{
  "d_model": 384,
  "head_dim": 64,
  "activation": "tanh_gelu",
  "norm_eps": 1e-05,
  "positions": "learned",
  "qk_norm": false,
  "init_std_o": 0.00593,
  "optimizer": "adam_variant",
  "lr": 0.000612,
  "warmup_steps": 211,
  "decay_shape": "pow",
  "seq_len": 1024,
  "doc_mask": false,
  "train_tokens": 353400000,
  "steps": 5393
}
MLP neurons of a small language model. Each row is named by its layer, matrix (up: input weights) and neuron, and shows model dimensions 96-287. Each number is 500 + 25 x the weight over its row's rms, rounded and kept within 0 to 999. Numbers have three digits each.
Before each neuron's rows, "fires on" lists the tokens most often at its 100 highest values on Wikipedia text that the model never trained on. A number after a token or word is its count.

fires on: " " 48, " the" 16, " la" 4
L4.up332:472530499506483535542500470488517534530502516512486509517525477469500545517511511517514487508507489520486518538512520498480493520467495492483515482515528489497488534486538464472500565497514501515532451507516492522472487486487515504526539493491512482510494538480525475556522500488538498471495563495498517525525475486494459504512490488491533481541452516549555545495517558461479505528522496533502428509509490543474495526498507488528490499506509487514447525520515498510488504530502506478500462525458542533492529488470462528542469503511496510461458492539440521520531484509479495473

fires on: ":" 60, " of" 8, " such" 6, "-st" 4
L4.up1460:534524507512448498500514450488544511482468464475471510549513498492517526488476527473513498477516479519494499496477486524551472517498527509515464507489501526489468492487525516541513496497483492500529530498464498487517529505516438509502490502476539501492452450505495472480568454514515534500523520519495524538510528477508514518471564529490478513517508446532510488506500521527509529485487463453490489428523504501498476516484536506489505520572531503527507493523512521467498516508503507512449476518496510527466510485509514500483523492567500508490528479492498480487509537451481492518

fires on: "," 65, " and" 16, "-" 5, " than" 5
L4.up1098:454556520522492526494470452505511519490549509528476483518493504454493524524500482479504497483488498495491485545518489492516494525498537544495517493477499509457469470494504518561494505503490490486519485523493470536491505508516516516456494515492511463499499527546496524504526466508505535502476500495513526526491494494488511504429507507508458505493501517513519478471499550512525491469513523491534501501485531493482502521519441496500490528485488469486501507535530562421463490480527485525485491524461519495519492468500511552427497497563497482470491499484448494500470528482483506552

fires on: " |" 54, "," 21, " –" 9, " (" 6, ";" 4
L4.up1428:473566502471469504526469478471494526507504499492500501537516485493556516520562510486550503529476519527542500506529490514498523453517482464519527572535463498463524469469511502496525500515466495480543488497496497499482489495525502514501517507499511514539477475502506442485461542514462498559522438473524512521524459463440476500463448464525457482461524501524525495473525517490455507494521497469517490491497504510515516487501475506539493490487525514507537502539498549509500495517495502499530528502501483516508462490506530463539469562522492500464517500489480479489517492526485544480

fires on: "," 56, "." 7, " |" 7, " females" 6, " years" 4, "+" 4
L4.up179:486538487515521489500491547484456525483449471489524489528497515491523488505499515507506521470459520478530493468520499471509495501449492513538449474511527514530493472498487488452541484527513512467511504520496477496516518513491509521469495496500493487512527482525474545509475535502489530494495504496524499486553519507550490501481443516494493525484526491525498483533512496508501473500508490558451468523511521492549523465507467446487485469546483544538524533514509517478487502547483517523458502541485472488485521462503520495481535545508517494471504498487468482471480515534474465486

fires on: " and" 21, "," 16, "\"" 8, " German" 5
L4.up1332:503472493533469508534491450499520477504478491510517521486467497503435506523521533494512507478511472510489522563448521532468479538497519457492513483482534517519524513518469490492464522492452506500493466467497522539500513458554513501549550469479483488488521483508516508534474496513512506520512482507457482520482486486498497537489550480527489499536529497510482489487459517490491464525517509499479508496454497487500521509479474483504459518505485462468531490492496492478469477512510516508542496499502535526493494497520476493513557461535516521513484486444488441510534465498502534489

fires on: "\"" 74, " \"" 12, "'" 4
L4.up1041:511504508504489514451527527545488490484505478480468526519524485463477505514502535468511502495473435459477527513486469501516461502506519499495480477467532502503510480492498515484506478464480486471491510475491521484472528470482484530504501531464481500422544503512495497495508472544505472495422512473510477542530541491508492525463492495473477464532490515482507550575502549463516483482512518491519500548501514515510492537472475507547481527509568514554488462523527525483470520502495544520508502482470488527497528480505485490421537487528519538533508492475488520499530499461497530510

fires on: "20" 46, "19" 26, " " 9, " of" 9
L4.up814:484474511504478525479498505491502499500493516469535489524528460531524535527515531518516502529495470544496540489461493505512510510467478511545499524498534552504502497505491499438525457517493513523494510488498484534494466504514489509521487445498512496508482515529506511514504485521513512526512510456498523501521510514455500459509494498450464518553513518523508511477496509453486519505500490522542523522477532531526499484501504500472481487532446498499477536511479466519463545508479522516494447529506431507514481481484495486551485483522504550560510476499535451540513474553530514464

fires on: " and" 38, "–" 30, " n" 10, "-" 6
L4.up85:456535516525476490526495489512501484502501523527518489516540492536566524491556514466544500488516502501532539492521485508490508522486494493507520537477545511438494510506513511501545494515473463445509472519549483505540467509467492501487484530519494421506500483480484531511507496517473554522465517494510507475490478520489491505525539489517492467479509535509500486488491494564501543494499536496518431482467521463531533512469424471518512553485495500576525527513480530500496512516496500492467465519472524483483522493478520435486491488528515505473486484475492507515513506498485476486

fires on: " as" 25, " (" 21, "," 14, " in" 10, " by" 6
L4.up554:483543473495502505566467475505532493504463511480505490537486539476520518510514483433522456487483544504527483512533493504504467501444546483539498516506486491485540492499501493508473552478480528503502490523489510486495483475516432518515497506494555520551435490511520478469502512461493462555526489469560487490509488434467472476515533492499480505490491488504534549532483490495477549513495510470517517481518524457489494545465463483516510478532503519521475529510476486482503527475496520517464462487491493489521515466526482492500525510540531477487477492501506504503538521515500518492

fires on: "–" 26, "st" 20, " |" 7, "th" 6, "nd" 4
L4.up19:487486537511490501500466464502470505507480492499489524488515483515556511504466515475499483529503501490504497506461513474484477524514529496483496518523517481530507499508460525489522507505496485460523491501489479486494458504500502505477517546487523525550485487442495495495520514540514510552503495517476530498526516495505482483477509519498472491500537488477536503486511530490479512511526501509515491522483531509522509511517506481519517505501493537543545520504504534510460482498476470466476508525513483561525494490497487413505520482516492487490505489510460519509520485512505521484

fires on: "==" 22, "\n\n" 16, " B" 14, ")\n\n" 14, " b" 5, " |\n\n" 4
L4.up1280:544481518513482509539514512521469501550516489547516492478522497516501498473505563524521487492506502467440501521519479498536465527512486515493523525459514469452509488499437499560524520524480476503508517481509494466505466483512500499517537518465524537512496551494465487505512511520493508516503506515477511482498519481524483507522495459560467482472491468478476520533494515514487476504486479496495439525483517504521494479539526519483483560485473511507544514484487493472504464466491492549472485501521500477506467462509496502496514507519505479487519465502509545535500535513493499503

fires on: " and" 35, "al" 14, " that" 10, " the" 4
L4.up173:483569461525555512487508487526556490474505522532527504524531477461477513491529475438523487496520494473518501487498485524481513535514486503495477502439505508469480491494463497467487500514498528501493486516509543537533467468506526519528510478563486521518487485478486490477533490514490539496520507469520473512494521453486507498510485533472473519491498489486491475521506501526482442515532514548523511491521522498514487505482470458518485469482512476480529494479530492530542507508474529474484442546531490482502523495536479499481483460500547492523520494488482456528494471514546489479

fires on: "." 56, " " 9, "%" 7, "°E" 6, " |" 4
L4.up719:478516488511497506509489521491490478489530519498489506504516511497519499482536492492572494522504494481474497512502478513504499509509496513525548532476500508492491494452431500500501511460453518525499492515490526448522540465502500542493454502530508501484526457506496470453504485514484524496466521468520516499522508484458483500461546541508509491459498473515488503529503542453499500479488542497511502473468496503517473530436532499536509520514525476496489506479507521473493499509491516514511568496536535481472563471483532454470514489478573506501504474446467531463536529513435522520

fires on: " |" 23, "0" 19, " /" 5, ":" 5, "born" 4
L4.up1369:525508463452479506494519547516463554479467494493492506487495486525513495499508516507555498509526520494503488490510496492488461490500517515485494531523502566490553526532483428472487507496497475502479509486495502482554480527486482477526543479518503476497527513511506523510433481508488522516549493514510507518528515511492526505513536510481527499482465508496496507505489474479521511509520515502520511507499487494503521470498491488522455513516436509478466516514503498471506475472497493485457519478467545480520558488478514542492456474469497505469519449517446499537501487531464527537

fires on: "r" 41, "ah" 5, "al" 4, " |" 4, "19" 4, "c" 4
L4.up1153:494525486520514511507512470486485489504528476508467548549491478467499539489477501508499482530507515483496515488498492536511470522501508507492514477510548471472531479524498498480462512501491484501496502492485478466487462500516490512537485496500507516484502502444486515496550499495478506514483430514445459539504512503489528497466534492473469489475496486483547545457452526451515520474512505537505477499505511492478527470494496496543476515518565480541484543472512500482445499528519539484499503519528511530461467486505479500497481536454454473497513502535490488510494484509516509492

fires on: " to" 83, " his" 4, "-" 4
L4.up205:520525503497498520504447474498506482487486512480517492500464469460467491508503471524473484501504511505488502525520539509495481514500555516478493497477515495462478501494458490517532490523478499515505499475521481487494497479506537560571467487498501501488517537455453517523546555499500540513462515472528477497482531515549507538497530488503493495475489503494495493483513519511522485504446484492518500477463510526522509507506513484516491507496541475514507542504545538455448512445506522537486524517491508485499533514482468511466488518553499490457475469519483477492494539494503524537

fires on: "-" 100
L4.up918:491487519528492506490480477508557481460504478505455482503502507507468496494514483453515499545490496468493530552467529500478488484501505491528468473476527531479500496473509506541527514529503500534509508502526534511483527503521500500500490538468491526515465534435481489478505515493512516528479492488524488521468514456472509546454543473562501508472561497493497493487493529537488504451532492488519446476490492486485516485490451483499495504508547487501555512523518508441469507508513512495482498495508482505511539495536522476461526544508501506498537496500498486446453489496533549518

fires on: " the" 26, " and" 13, "==" 12, " with" 10, "===" 10
L4.up537:485512494512474474522505473515497531470487478512504496463516464454513506513524489442507506511509531469474503490462473508512493498491527522504462488500522468500544480489489510533463522538478519524527480537485482508459502466480515491506556520462499526552500468499516480471571481519507458528499490497520503503516553473511499494506482454507491514472509495504525507500477517519501525569526485474497516485502539522539510512495494483485481492571516522507508483506562507536518525486477476491437487487495473490501534446503481480444493489503484509513533501459502472519554534495516512518

fires on: " of" 61, "." 6, "11" 5
L4.up6:509518484465499504504482512483519501458510448542474518531551469546498514511524506514549492518458537506479523515511469479547511517474480508509487525489534517478499525495474494486495483481477490487488481516529539466488489478472445501499495493555481489521496513476491492518489471475475543481501524507471560543501495490473469507518514494474485478458514503523506517487551556565466453525463513476516463478498509456505497462522525479536490525409521539510513458576511496514528470498488495518510471514453532504478518503462516509487515487527476513472508500511499479512545482501468495499

fires on: " " 63, " —" 8, " Yes" 6, " —;" 5, " No" 4
L4.up589:454523502507516458512521493547539465468471499538479570473522504484468497503492505560489459493477466493483469501497516461494484492516499494484478491525497500502514518520561518482499482507474510477540518503523488495506485521498511503508536546524454520491507465513438499499498517527500471481471509501528482523498506515521421474563507509485466552503477462492470481497504502520531524497462487502501466506528465481491528464488488478514521540491457485452447507513501490501509476477497498497512452534502565466520532483505490495483528486513531485494508512541484497435488490483516472526

fires on: " and" 34, " in" 31, " (" 10, " s" 5, "," 4
L4.up1135:506501511490471495508501471478522507503471502478480529545483510483516481527504495480533519496497502534540476514509496513504441469464481479496533532568496483478477511546534488505571513492455482479536464503539495483486512518527494480513484538535578472523489487459497444518514496508490475569509501500527511496549489516495482513512507508493476508524503518490525481477456499491525527496510486468507482508498481532487530561509492525542524507526544520525470524519514498493514476527445458520537532517508492536497516480485544486477510562478512496518485488496508481486489485484489483481

fires on: "ing" 29, "s" 23, " were" 5
L4.up809:465533499452548518465488490485551474501493480507484510534528500520519504501474481485499513546508502496491515489524505489486536523540510498500500478516514516518454520490519518498507523499491500461524522516507483497488491495556505493437534493495526516506492443463483474526515486496478479512520514511485521508499491478487514460477490543508466466491543469501504538500521476540488474469522492511511506503522523496570525524448489496539531522479517512502528493525545533490492448501492519500556534504553524514503587524522490495486521524549492482497448492486458459459518494514504474485

fires on: " " 66, " en" 11, " made" 6
L4.up64:504536499521516546461519508506503493483502485510510496509542511491529494450535505515506496507534502522460491480495476532525492520529477484472515497507516464528461492460495499490532528458506505547464483510487485528457527523550459474519506523460551506485441492466528490479522455491487478520550488497482446500451476468484499523529473525499483508501471455504484543553529496498521545473529535479516519590528508512552492527470516507468452516503481498544430534475511517498462508502512535491487517498476522497493456501504519504488496503536539451478475475494491489537515522471500513467

fires on: "." 46, ".\n\n" 15, ")." 6, "\".\n\n" 4
L4.up1235:527518500490488511494449487485484444542492498533489504510515513531537500497456482494508482538453504472489472502486506459497545504514491498521510538506459479490511482455477485553551546473515491563515518536483529477488497484511492535518499520490505499562487477458520485474473507549489483508545517487528531508503499484475472497471522502520442522458489476511479499524450508468529493506463514522501498491480536498537507479484474491551506488514524511480488484509520515474505462514478514530504537463477495506485473484473504472509513523500512494511498510457483459489524510502446521477

fires on: " on" 38, "." 15, " and" 6, " females" 6, " as" 5, " for" 5
L4.up639:481484470495497533516499499527485520477505501564527559488482528511504516483472518473509549531476505445530492513523508523517471462444485529538510501519468481451504497550494526474527489462507501513494536513519502464500510532524503471472546472526447513510515478516489493493520478485459508490478531491534549505533543488545520534516487488522496470521489503503523513519508494542490499478518506538559502505505530484492501487497476487480505487513539569499506492530530539486545463468460497504480550526478477530509545473488506474476514501556504514474506479461482492498493468467470481490

fires on: " same" 20, " the" 14, "19" 12, "20" 12, " his" 11, "18" 9
L4.up1140:482484486537445503515472490542497471510523503485467528526470496493512531455532514482504510467487459470487487513522454506542481532553450468467476517517483494520543486486527507506510538534454499455512492501506537510457491518531535539545511508463494498488496538503476505500488465490520509504529479481530459562524492504493487529501474486507489483489476520499534480511523533455492472474492472499487528497527507558526470492497521519472518509532515468479556520471511523517503509522490497479490434462505439498519497442476520513518506526477516474490569516497470487564532526490483508482

fires on: "19" 62, "20" 38
L4.up1120:504487472517466533509478475523463550506485472498505535512498480524521528508520518503546493498510471510488518518509490499499496461470487507499481509501506526481527506532520479455489486563456464474525466509536539526478513519481556534506511479510477506490511509528481495492512485503533512495457514501485505510530519518523514527509460504480455518497537504496510538453536518470527498497473499525528500558464546504484472509490488538490494555524482496489507526493489508520503441513526503516512459533502455528501496489527512478512499517550488520511497516492465472504489511504503536528

fires on: "," 49, " and" 14, ")" 10, ")," 4
L4.up840:495506496538476495485505493516488581476537480532509501529528551526546532564497498488534506511515511501504451447514471523486486479476467494528456497529512518501507497540500517521518485488506504499530440519489492525455530512462502512498492491540552540528474492490505528484495489485516496527487526503525502477467498484459489463475527506499486485509485516504481484480442512483484513461510450530469511519517518485487481523511475549478516535485471492500504531513524512514531478527526506551533467509499485464444472477523506491452511520508523488519496496485504488482507489492479527503

fires on: " of" 38, "r" 8, " |" 5, "hy" 5, "2" 4
L4.up251:530559470486510525477481490489497503486501486513479519486523496501465535507465486476506503504469549506486530510514442513519471509508521498513471526480473507451527495556522482508480492534523474504513515541451521513495497497519520487501486453498527491499521476493524471477542502519492521519477525482520523508489516495491523504500502529494504501504488538519578533476491505452455484485528446513511461523495509540495501504463470491463488519548543462470489512499493501507498480511507492548466511470508459508495448502508496538499523472515457483514518506487525490553502493538524532460

fires on: " a" 26, " is" 22, "\n\n" 12, " an" 5, ")\n\n" 4
L4.up516:506509485503501502495510489537484527525523468482476513494528482490509482468541523486506504511505509498526510565530488513483498522498487489487493536485505520464484536517480478506483510504491445474469489479511486470533497499496477511519503509565514488518462535492508496553526514487471473489542464534496490507533531511509504530487486458518515497488559485514520463465522550550449502451496431521526465500488514497495518503552495453517498504549527540529512512488513517542505449458473512485457473499511510495505506478505532524451489544473483475522523490481483519462516517527499472467

fires on: "th" 24, "st" 13, "t" 11, " |" 9, "s" 7, "p" 5
L4.up633:453507509488514522504475494467475515489466447460475496525532486530502503493470538515482485512517474479501534501433474478502485493527448529521524522522500492543487493519513466545487508511518488483544538527512515503493552503489526509496456534485472463463506477507488481496527511533493485528480507524497487554506503519527494490486473494461479506496526527514531517492479548487469523508538501537505475525499506497539536486492511457493487558507538502510589537517496529531488496532499491508486457514508513466510492504500476513550511533506479525511536506515499495485534471567488490498

fires on: " |" 50, ";" 15, "6" 8, "r" 7, "5" 5, "8" 4
L4.up126:488480478479490516476527509492503502516489473516475484492512471486481481526470473509473544499489537506481521482500502550536500462549546524506487501546487519485536495454486512513443473548488492486474494505499509437489489502503513508487512517452465532471552494528481519500493520509518474466517492492515456493511469507507539465479479505449496471488508507513485494485532516493523514500525519510451487492454516508461533443509520480493532530496508507494472527474534499502495523489499527447493503533507513468462527470523486519518505508495500509502546510456488517502471503493520535522

fires on: " and" 44, " |\n" 8, " was" 6, "," 5
L4.up510:492499514507467500539497454503519522548518492493501559527472521495494461539507537458506542482468509510510504516510505474538497476487491506499499495487468491541518521470509493550534495469465471482521489509516503499490517490487495535484510486482537495529477503475473523498513474476492534539473501497484480509486498459538481559505482489530471489485530485489550478554507529507546527509517516484500498497455490531495527509464487498478491506502477505502523474546522533499467494533491508475513475489481535548476513497429506528452503492558498512499507478481509490481544526461495489504

fires on: "," 35, "." 14, "==\n" 10, " |" 4, ":\n" 4, ";" 4
L4.up444:484503486488496539492490501509499532513524461547502502528546490512539482487568499486526490534501483454524487503492517513537480512528495505482490510489479473458471469490484485548481499498484492531498471497484478505541498468506498503464487504539520487514466491505514448476466463480466462520459473487560448497496493499501514540506534509515511473501451472471483558498519512489517525451541474512528472502495492506469495517464478495490496509477550553490480515497526543479479479555474476534491501521498536503474469467524494460458518546507480449517493500504523478503509453473522496508

fires on: " to" 25, "-" 11, "t" 7, "g" 6, "ly" 4, "f" 4
L4.up1206:481480479462563530510473488507526458473482505525473506513452535509438514497495504494489503527479480503482489521460508536466496570489470510486519481442479514464483504566475492474467500471513493505500511493508474512483505499511538475512493501482529481500486522520480510478497528510487498477497559497522494500517508497493515507521501511503505487473519475470519517540493501533517498476451505527516543508483507498538548502501498477497510487528505485545504544485500524495450449532483543494482506479465488472481496487512465479484497509521462473452495470545493452491507482498531468496

fires on: " of" 49, "o" 7, "in" 7, "e" 4
L4.up1243:515519476516520496481502470540511522495514499492541498528469509488480525504503484528488501511516541517499507531481462543502535546491503486494481525469521514495494481507531499508486507461486472523461543493512513503434492508556529480527515454505531487484504473485496520551516512500509517510474492533545539484499499513512511498458532492484470475504487551507456536548447483477504513504524496512495511559540476521448481503523510496489497511512529504529512525493511512458500531494500485472527493514535523553497491524469461470471558509523487480494487496509514547537515535495494502493

fires on: " |" 24, " also" 12, " they" 11, "." 8, " males" 6, " who" 6
L4.up707:506483507527462536527498506487518491481515486499473473507540558517465502505469509472546528500492505491478460481516511500499518476494450526557522561494519482513476461516505469504517481454477512481490507483520490511504495478476486492544447522535499489482485519511461475489493484526487494538507483515511530530510484502474527554500467517498505497471503479484476471528518539468473484518472464452502480491501512502518491504491524469510489493511501527531505504486453512557509492481478485439473499531521463503509524486517519497549524471501528474495513474537469474499514502497467526507

fires on: " of" 40, " " 8, "th" 6, "–" 5, "-" 4
L4.up391:471527518493516521470501468522464487540437488507528493536488501495506568484513501504511504517509532523549513501540462519510431542482505529466495515480545552469512501521469511501529489488528502529509508514506537477503505467484504502517507489503504490508526493498503477490530463494505538533475528520489523547485535486497468460510517487477469494531520524524516497533476481503500475501480540522489519534509503486480517479493506451491540523504503542484552529547513465482519535496517505507502468516480463518523520489527497519479483490482508518511529478477491490516529523549520488464

fires on: " " 42, " the" 13, "-" 7, " January" 5
L4.up684:516479516545561507503456484490506494525480506470455504508507510512552535526538531537478467539504531512506523541490498520481491556516485484518484495478498523498502486466541495474500504533513483475516492485527504517545500441466496502489521445517492500569481509447488495521508478522522524527549524492466486527541471521480487483471507511482476497541480488510498511487487519572506494504509521502504437462494487520529499475490500489507513495500520508519525550542498476478480513475518491501493458496509516522476512529524491451462509499506483471519487479481505463528532485522509439487

fires on: " to" 55, " or" 6, " s" 5, " inters" 5
L4.up623:445528499512480507499474478480498506496524480467468485508511514470506513549510483474531483506456519507503509575496497521470494518483515510478560472471527536517474496486526495512483494491469513497492471517469482527540472503496518504494535472461544488521527472515486501507521514529534514505530518475523543525475493520517505474480520526482523478501492491516538481493527498552426476482500493494491501485514520491510541489478466471493508509462553509512500513502547530481476480473472511528429514511514501522509497495521487520440514517553506501523497513503469476473521501521529492520

fires on: "ing" 22, " of" 13, "s" 9, "ating" 7, "8" 5, "ass" 4
L4.up578:452500481513558470468506464493488502497497502485526461535479507489555488494477460532549500516514502497473505460532504474468495524476479512556495540511509484529453496490488490460485480488544474507510491455535499434460478511481525549481449514527480538467488496500463503493501500498517508487533510510471468553513476523480494468521535526499473475529495471457415476509465513498490495497520516512511485505522520504527496510460517523516518489540502495519507507534524518528516467453478508491473491490502446466497540487510517511531532510521442474507470501491497507479494550511520531516

fires on: "1" 18, " of" 16, "2" 15, "n" 4, "u" 4, "iv" 4
L4.up312:511537442481495523464480483481472518443508467519496532497508514526496495512472448490555483514506521498457499481467482506495513520490494522539473460496481492483495482512496437507516493483516485460530486511484500499469515508470532514481553498497524513477500455482506492498515502498493501521516483499497474523529498514489517525454559519515505456504526477512500510485468489478501507446454435462530533498453491495490539511467480512541502519527524434522513491511506487532461479538484524515496459518520506545483526486469495531503521482533480486537493515513492462509518506472550524517

fires on: "," 26, " that" 13, " |\n" 6, "." 5, "f" 4, " which" 4
L4.up1366:504490499497438482536514515530501518519510512512491522522479482521518500538489514498519485486481516505508483499474508486517466478475514528491530541542520546498479516498471516552529538498480489487464491468518516479536454519503471498527474496527494460490465509521501491494474492516490512542485517510485515522511521480514456508471498490477498509429482562511485539553531550446516526531506521469544489515506521500524466494515461512489499507512494522513517512489503518525488496515515529492491506468522522509504497466467475534448491512459502507464505494493493538493525504498414506475

fires on: " he" 24, "," 22, " which" 19, " (" 12, " who" 10, " \"" 6
L4.up722:485510484509459508471498507490505511493516489499525508519535524479476498485492526453566482494527510501492488469487491506517487463472537507486492499488537493489485465473523478504518507467474460507530436522516491495534520482495510540505463521548487479527499481529498444511514489541512479538484522481553485527503504460509505534474520533526483489500529490518518490532539506517529530465547483514473479516478519536502534525485489471537453532496532527515482466490489525471485471494492530564482468498522467559482519431513455504485529511505480504499557495481502446523550477479535501516

fires on: " |" 47, ";" 14, " —;" 10, " /" 6, "+" 5
L4.up1031:494460471520495519491517552495487481541509508537485461490522528465454468507467493532504516466520464466536469485490495492484484488543520518492474447456524511504480512500479473476499502557525519502499527488534529494529493490527499517506533469471489541500526494546476520531468547517526486506506521493533491483523511531488499517512467508489466537538537516514481485470525529515511473479465492518528500512476504514466490520464512444498493485467466499481556529508512487501508523511462506533471525519492525528501547544512465505465514484526491508527503480500512477521513497510484481513

fires on: " |" 84, " " 7
L4.up92:551534474519494505508502533525469536487483482494514522493519462495501547491487494495580503467527473520520491466491445505462455494469532547487501555521561517515531461500527498514483543513498497443511467502497499549498508505508493506488492529529513482480528498542504493484494495506472513507466479496490465540485498502483502504522508494482511504530532475486508506527473493485470490495498493529507517554492517514493520483523549481517484485499505445535559543506496503499488524485498559486491532551539485512476530500535437540493473490515509485526496486500501494539501519531467539541

fires on: " |" 22, "3" 13, "2" 9, "4" 8, "7" 7, "8" 6
L4.up118:540509470510509512537511468510493555505516503505455507508524515498478454497484531499451528498527553508516546529523480507479500453501486543474501512525520484474485518478464524543450493507475493490535503542489501450532495471449481545492501491489518498488521465506529477485474465499549505469510477517480515495558524519502530505498548501445527462505513502498494523526488459482506538487532510523465475534484488493496497515532518515508478505523474488500535521507497506494506497477494504509510506523545499504487522539480497494449521522465485433471533500482492491538517495487469534549

fires on: "," 62, " and" 32, " in" 4
L4.up191:462508478494484545544489515497509518506520497468476514546487494510497531510529472478533497523492527461470486504550471481524504490466507439524525559528489516510527489481498466525510500415511524442529475524493544487508479489471533559472456504505515489530501466505484471488489524495490520486534485498519516538519468552458491496497458499514482518538456497513495506510493466516490562461492543509492492479457500446516528526460462468523536515494483499509480502501511510541510495522496538528556469510468496510499482529471516497508473517477549475477476507447482505516518504484508495495

fires on: " of" 74, "'" 16, ":" 4
L4.up294:538519477539497532455500440502505517498486493515491499543502494447520511474498479489499494493512503492502507542515471524540451505547485512514457492458496505547456512474481463513491473496464495497498509521491500465505461495518551546497471486504517511494498482491466505516530487481505534522494468499479465559514526499502495480457503490522513472504503538521489482513527480513502505524492485430536503499451497490452497513470544499471479518532559516488521542505529541461468518465497554462470508550494524518519536516497526515473524546536492501476488494475463539542503515490478515516

fires on: "st" 24, "h" 8, "ch" 8, "l" 7, "b" 6, "th" 6
L4.up496:491532495489473553525484472539477484501513505534479482537496487480478522487448557548526449502498455474504464523503488514554453509529475505528486470509510481466475497537470508443529494503485477459503467505527498497481491491496508525498456541485448454474496497466494484505540513505473520509454492514492492524594495495528506509514474523528500485472511470484499482494484484518493482478514526525525511550518469500500540508528543490549466490536540491491543511504491525502470531463499508475510537524464478514497514507519493483506530511475529478456499496515481502527531500511516482502

fires on: ":" 34, " of" 27, " the" 19, " their" 6, " its" 6
L4.up1109:521504503557524517524511490490473533523493487474485499525475452497520487526484503443513512511479501500479511512527469510489490472527479458518523512527454482491490500492504513518489480521487542507532487522493489458462488481530566524508530465467497512522495497441509501487538503489450506494489452477496469547537529467516510529507511546535475491492537461526550487496469522497470509490539499520504495500505499485503490517468548530483514492556525514481458477510495544450484519490476548484487516510507467531508527490491553502498509496512498559484498493488461505512489502488483523521

fires on: "," 79, " until" 9, " However" 7
L4.up966:480463514502501506533494482524471495498485507518490542531500510549511509479480483498528526542488499486504507483501468479484529505473538506503548528534487465510499483498471493532537519470471506533506468513500543513472483493489498508491519512516481479498479492498520476511499463509499479570548495485492495504473505487491494481515457540534439493572524494510527515519500488499536495458498523534553522512487520494511501514443510469530529497499518458500490474516514488517502461529491550518522541481483495488505471521495548487536508509484513492486488481451493435485507488497453483502

fires on: " " 84, "–" 8
L4.up695:509475506535473532473495514523479508473457479461496486479538514484499484489526520486520496504462484496482477476494446530534488504513544517484488523499490535464544515509462519494530524506529491561534497525497536494463508499543498503529495517514513517517456512454500468444500478473529462522488475510491456529534493495517506562535534524505504485441515482529544568504460532445540569488453489491530474539458494501466500528536495529517478520498488510531501522495506506488483529532485506481527477515495461509475501471526475481485470534512481523531506487478485494504518547487449532496

fires on: "," 52, " " 19, " of" 7
L4.up607:508516501496506551506474498480523452495537483529492516523476468514517522474512453500534501491476506500508519525527445515505478499453500522539500506514465497503489495496512529538559495465481464458482501504496468538507537483474502518447539493513538499499436468488524457504500436505502530548498470530521514497497497475427508470456468511491426480493502532498512491515518509542517487482496498518542456526478550526491508481485504501548500501445494521508469497489535510478522529470504525484498487504504517500499501464521533518530522531458478527486485493457482502498522494497534480556

fires on: "." 55, " |" 25
L4.up1049:460513498487468517472523510474520506510533480499467524501516506524540479539554481513509508477491508478437496497517464492528508542477513516490504512482533513504497463488457509512532517464473515531503513492525505479518472531495459551474505531507495471498529503529470481448509447513473500510504520497482448547523511473503484519509527531476530473436477486506465580511529563467513486433485509488490487480525499543466522516475491525531502504514508510530480498531519512498526491495483514511513474543496477504511505501487539499411485497507508535488484465510495543502510503490495493484

fires on: ".\n\n" 61, "|" 18, ".\"\n\n" 9, "\".\n\n" 6
L4.up12:494527497508508549500443462484520472532545539503491535544529514533507492488495509538526457505484516493511484500489464471527520487483533473517514502489499514503486506498497429545514505462465475524515491471504527539465467496438512545498447475513517465501536496523501477540471496513462472488530521531514453499486476512440507470487495477561466482520490468491506511539512487520510489481515508546500488537476516468525520511471501489528503522519489487494503522499525507525488467520503512514517494502430471523506491542492501504509496517526490475576489504437453483511502496515477522476

fires on: " a" 40, " |" 31, " the" 11, " his" 6
L4.up1193:537547459492507519463472516483488491518523535508477491507535502480522504472498555490473504504480500476481523540486471525509522549486484499493504487470555520463483490504508486485503538565483531478532484533478517468512432416529509532455510492492475531498535536480472530516532482520495523476451496499500503514492513492494478481486520462510487478425485464541476503463529506531485451529510452515498514517538546514520554523482509484493485515473496474521524547506552533504507480512528491534486448507528520506517528459509485501475483525536490504502509505511492457522466513525494499485

fires on: " |" 17, "10" 14, "0" 14, "1" 14, "2" 12, "9" 6
L4.up1227:553492442504526492509562540515493495518508518520532504545519457502483511445458544475514534495494494460515511493522478471490480479501514554495463521497534505506521476466509511469501482549490459444473498486525502458537487496495488501480501507485491510488545496539465464499510521522505504501483538517499512478528515479515517495489485509476489508483520506472513478528488508501494477519524515549518498473490507517534520505485491447542496548534495527511523520485510473503515494501484486528515500549553486521489528479507482519472511498517487507505503478493469459510503487524512527559